Part of a small language model's weights: rotary positions, 775M tokens.
MLP neurons of a small language model. Each row is named by its layer, matrix (down: output weights) and neuron, and shows model dimensions 64-255. Each number is 500 + 25 x the weight over its row's rms, rounded and kept within 0 to 999. Numbers have three digits each. A neuron's up and down rows have the sign that makes its largest values positive.
Before each neuron's rows, "raises" lists the tokens whose logits its output raises most directly, leaving later layers aside.

raises: " that", " who", "'", " whom", " whose"
L8.down765:519501478510487508462508518536507533507443481503505516565532510513470461503474476497510531487489491511487541525508453502512503500489489472493509456504499516439527565512468521479488498460491506469489520510464488480534513483528523549464457490545496530502522424498508562461504527474526562452514491517486461553500516480497480497483502468516485481505468464502456491454493530462483521519485496506478507548477500534485480500495490534523530497518513498502494529526522498498515538521516534524466461536446474492502500525465500529480494560469512498489495502505483506552488485492516482510

raises: "'", "’", "',", "′", "ust"
L9.down1011:525442499544547523467528528460512496482481517499501524515498483497552492449518487525467474501491485475503499545416476491491501470491518519531516517466501484513537495489508482465467488536515512467515500518481526480487492502500466514513477500448482495452470491476496548486526539509501485509462568525468443474514478470499510506501509494507501469512535460475486491524519521513517526527470470493497457553477528503545519471517480483549532497508488489506491550495506466507474527554472488522481453521493499489518485526523511496522489498483467538518522493509445526513494491471535517472

raises: " I", "I", "avi", " We", "ues"
L8.down1235:514474497464488507452508486499534502500522552506585484516425467514476530477538481523503532506485499450470524503500492476509520496467515460477487541484513504536490505512538474459545495519506452510480515469490483495472503466497484495467513495495531545496477457469502528506498499532513470528486521530503474494490475470481499521481487572477535485507510514482495543517549527477514522497535506505511520461508528471481424492497489521489540495526499495504489498479532514518536496525477501501492465484472501475488456541523522485536497529445520511490506494493553541454517496470502522515

raises: ",", "$,", ".,", " ,", ",\""
L9.down137:470419521489536507481489484505496541492517523484493505502464456494501505530481489485449526492509522516525526506476464501510539486501476483510448451532479467485507485514538517495513508515527551509469522520489420551442500509500505496473452471484526508473510493492478499526542505523512508473504526495513451495480497505458521523480520443510482499484502495492518547489481466541515500467511514460485542510477460522490511484474523514494490510534510483481503510509486476523504527527477505537475491511494486477426497485512494459503477518478541536497497494525496506472500496535519471468

raises: "\"", "”", "]", "\")", " ["
L9.down420:559502520508471535521515471501499517496515494486519505475480541534486462510517518514494504503463544481509499521556487500514470484514494491473504480535512513538506424485486494527524510506502498498564489536522498509470533458451460505508526538509464522539545485487516493496482424526475501509484517537512524472498520536504500484496507519484533486536551525505520502507544508504482525495497497498466509505513544483521539484497525556492505463529527486566518488497522465508508496503462513509535502483496510551511536483503485539504429454498480473527525522535465541488492552497533496513

raises: " studies", " Bachelor", " degrees", "ister", " career"
L9.down1089:436517489469491486465490474464488515499515507451487478534524528476520511476468511475510468524492525498445475549481481506447435467508492528525531495529525518445547519471515487507517477471516516500522493525469502491500520484524502495475448509502483510528489504534504522487482441493517467521473488537468532522518447485492486503464501462478529471474530504515512534479493571491489510488495518488476497494522526497515447444522518490514487457473539488523505497527485514469457491516490489483481515494534478461482475527483447492452513461490481494515499574487494515482450531477478481494

raises: " album", " singles", " Billboard", " recordings", " label"
L4.down1343:541482485497464453497503477478480521468542493484525493486495500516543493414478511532498500477523525518533515513532464494487476452493511522501506527486527541528531487458531493520498470538490469499478494473487532496535504527491495508477505450475497478509452494549476478511484518546470484490507471468512504495575487522522542505489526435508492489485526486471457497476520511523474490502526487482495527475505537488484506479554502477507504516496513523484486546478525455522518512537496511469472496473505514513490463479467530491490440451520506504518498511532462520527498493490485564499

raises: "ius", "ura", "ual", "us", "uit"
L4.down189:487456526509502487494504510521506502524466480471501496508464494512517500473519492510500452470551455458533510479501481548544502507499478449552526483494506519497487523498480471523546491448472514498479466455522436470517510470502506518547502505541515531538469508450491499464509500473459502520501494455506489459482507478494503475505537528475417436483486494484490570518499474505502499557512464474537489534453547535503507496523532483542504460505480521488492523490498497466477501505508485492546518474477529503506508527500479490550481477467521454503476470502488503505532508516472494526

raises: " have", " consider", " focus", " promote", " face"
L6.down614:524495508513502507559524488528482465495486480469500560478504507538504480508493486508535494466475519505498463513524519516549512525475507562553449493472523506502476447490500483467496523504481495508486485507483464503521541538497484467512496488490506512499508545484528421478502511487538454502533465509490501480502504497526494535529544539485509527466506466463481468513490500503497462518530466512484530504480540461460525485542481437482495414523447501451492512492483491508505467498453500489519519481444509529507505503486511471510509503530509529500480487513525511488498478547491530516

raises: "ed", "ating", "ing", "ation", "ances"
L5.down34:461530465500506461503494551494530518480481497526476522466485471491547473475505503495505501509509479475479535498500500486460462471477512526482532529485521496451493502479503438517496500495517494474453518479507466504501529483511483478491487518544542521474491460468483459471539525551576497507494513475489461512518475458503494423476545546517535485499500519496530458486513497515482526514473459520537525486536463501484552478477496480557536539478514450541462500500479499479491448570482521509474507520501508503464512488512493543505487509494540472483506501476465530528520511426478489491

raises: " to", " To", " toward", " Times", " Time"
L9.down224:491573526480492447497468510482493511485525478454479492485508467509464506536502468493458495493531486475485509538479524476482487516525542496542498545527524504497535483518504490510540525501507473491497481455497513481509494490523522511481499474501504504504549486531520501497491477491421494480527512480502513474513489509493485492477480504521520513471496535473479513514444498510539513527531533487432509505518531521508478509513536524500481465482481504529496511495457554500503536477491500516507481473482512466438539511508464534523503445517457493507520492508543520466499485517537480468

raises: "over", "iers", "aus", "ies", "down"
L8.down1061:483499460458501512556496498496470518501490447454461505477475545529494507552477541493535507527496555473529490540490475526531555524478527531504502497501498524491501507487487466486456508479495501526508525519502478475488504496505537531483462491501503512530503494546484515504511490512484509491524530499505520498506478482464541523555500485545535518436495503461490464476480517484447479490475519486552481503488500478526513494534492557461528476547465524515503524474499512502489520497496489511487506543498534483501506486478520493492520526467510517470469496507495524458531524497509524522

raises: "ld", "rid", "ri", "atics", "rit"
L9.down439:538497494529473545481494495536498518516520510557521513448502490526459487484457519503468451527515486502472491506526549456492461502485486461504535481489480517488441489488531520504486512477490504509480478518434501499483486490516490511489517526484454495478530517498556510487503483466477547510539511458485496465496442490498506493507484510481496503512535515503512505529558524529498503521513538467475487480505458525498517531526515512427481503513491507510511512528560496498493481474512519516491505471508477453476553507569490528524529502503489510511499457515505499475474529547541506453

raises: " designs", " studies", " values", " changes", " processes"
L9.down516:507510515484478489529491475533488585496531471490515478502482501506535465527483500516539467466529505491511465465443539462507480490507525466491478475464519491460477543519452487490539508509506534473502528491461514465500469485468502532500519445495491522487473486485512511514516462493489522507508478488489481511515511498453479505502535492520503438512470504480507487488527521472455512511528491481462474503516463530460507480528496472492522490538452478527533480499506529503511533514471463498467531480490494530513525507506464543521504487492511575547480464536488485489469509544473514532

raises: "cept", " this", "ly", "h", "izing"
L4.down266:532520478483458489501514512493484491493496498490497500536477495472505477509495461500481473502431517522531486543500501544507538506512493492507506541507485498533503489535510509532488483495498543476509517493499479482533556445499524549505461503495537492530517515497493451476548514535492536541488523487529527502448461474523498518506538495489490509517478500502477486466504509497510555565480471472518522456529515495494456508481508456524523510510449485511491482495506504512484513496521539502479495487490483490493484466527465513509495523554535546551496479520478474492500479522456485526

raises: "ine", "ire", "ir", "ide", "ite"
L9.down11:493527512509505477504518508501497499470453456491528484501474545535489488528461494496536481530505485505492504498508467460527513483531495500489499549483447541507465501527504480540528465516523459498501479528492502484494520482510493497489483520526472449502509400536496482477487508530477494501483496498472517457459503511506486498481511498484480539450545454497493513503478504492528537478518446528523518500485522502516513499524486525534526511438467504476485527507510453503492557525549514461526481492539514533506463504512485499519490496517511495506534525483482515464512491503479449524

raises: " to", " towards", " toward", " into", " east"
L8.down167:504526480478485459475474473521452474476419489496530506506495484507479506505489504563460482513498457459491517524481488499528491522498523495509474512519498502512533482523501498479541510492534472502532463485531523537499548515461492495483517488515518467478484514508501548468502548486512493519516526463511514494508526561548495499473497518490518474532443474439524484506500427509519492477473483477505471509476496492519530509505514563499532506514516481503526524484494483471507485482522541510521542500453517476511495508492509544511466482515512484542520486517510486515479524484481479513

raises: " over", " ", " more", " around", " at"
L9.down828:497517495484514506493487519501511524509455545490479491471491524488473502480498516524500489518504500516532511502472485502537488492473558493525521535520523491505481535537485487449518509481481534517541502473517506517536492469509493487482480517503475492490466480515465540518528466494527539503487530526493479471516528496507471531496481530533553482476495491502497492558475459492459536516505464518521496526515495483475478581489483509505510458452478471501482512499526497477502563537518502540466541441453518527505474487463525491483518467488538525509498468518492450548509470519517473477

raises: " involved", " took", " taken", " begins", " result"
L9.down1225:504532446478478501491535526511489495492537496581496523500529509525495503523500478510543496505518568490499514528526498498558505510515495524487499474494510471507452507432463493499476504498481483498519509469474528513518494509522539521531524530506537526471512523569524501511545486494477505547485518536503471535498533498482516487477500482479490479551485496484518484545484491523506514506488473483501496505526494524538505494540543515559530496499517543453516484480495516537514441544487483471550517530524465440455475541478543527491472510492450467481532523500494549440492489534479518474

raises: "ational", "os", "est", "ers", "ry"
L6.down713:525488454472513497520519518490505536534517460482483514504497463506526452522482479477492463501526514518551497533488516462527489473497526519554488495500506510482491465462486533484516491528508497503490486493486492462491514491489512516544491458476505529522501568402502507509436475448509478523487489498454507462501471503491517533492512491495479491509531478468501497514487487515497503486504534472512478493462490478489471479501511499473502508567486491497494458471487523506580446499516486501520541480511485478474493480491476560499484477485485463482477517520524472480469487468517511490

raises: " and", "hurst", "atics", " &", "atic"
L9.down1192:501504502492525510499520510504511497555480492517539520518510472519513488538467499558519493450497491504526501521505489497515486504476462475484494518530491511539491520488474498506516503494511543492539521522478575482512494474477498503520490529486521493484488496464516521526484517561531520523451537540505525508494523509507492522501475477477501543427527501499548488553494476520527529493502506523517473493546487507526491485464541473538497510500474519509504471535526475461481407461520494501470544488482479512492532512532475510530515572503516491514506480511496483476544491456505515467

raises: " Minister", " Ministry", " manager", " newspaper", " Secretary"
L6.down996:461509484446512520519503543462455512461552490564493462520453542542539497579528536534511498470503459452499464525496518487481482473486511490514488507493519521526545508507521495504468500488506500499457504523513497462484541546472533537530466520509485506519485476499496525525542519499473525510509498488495496476540515500479497533466525496515509483517497537507511460448489490502498524478548487454501488513492479492486455507491474556467490487519461543501511479534478498521483478556499479506495498561523499457497544497489464498505488534490488485492527508478483533513472492479515541507

raises: "way", "met", "ways", "age", "oring"
L5.down1163:520530481541527509495495485515496485474489465497520521519489495478520432555508532482515483488499503538529450538485505514543525487490521473489447507511510444532533482488516469519495489510508536489449496454492485501519521491487492520508506562508487477515465469513510499513501503514529503487505503523560519477460471531507517510522512513489434520485518513499524477461475477507497473506503478539504504513515500470484579526493509468466500489466492506517507508488491504498494505515496506502542493474499502492554530494497516501501497515503532491502487552454463520508490503509473468503

raises: " Helen", " Elizabeth", " Jane", " Anne", " Christine"
L8.down931:457470503488490484515500515487464476463500519547494514500528536444471493531499503512478491534489489516538526516499543457505478491472533493535511504528527485517496485444490486496464489498513510487530479505487492498511502467495542534453530496503504499478457525467485490480499537459516487499496502433499465501473507536523455485467492500497479502512422510534536478474468498551491534497490491463531478526513451525480559476526520517516512520531541485511524472497526514509491509477540500497527500488468498510507486541542515488492503488511498521522487525440466513510534513491521491485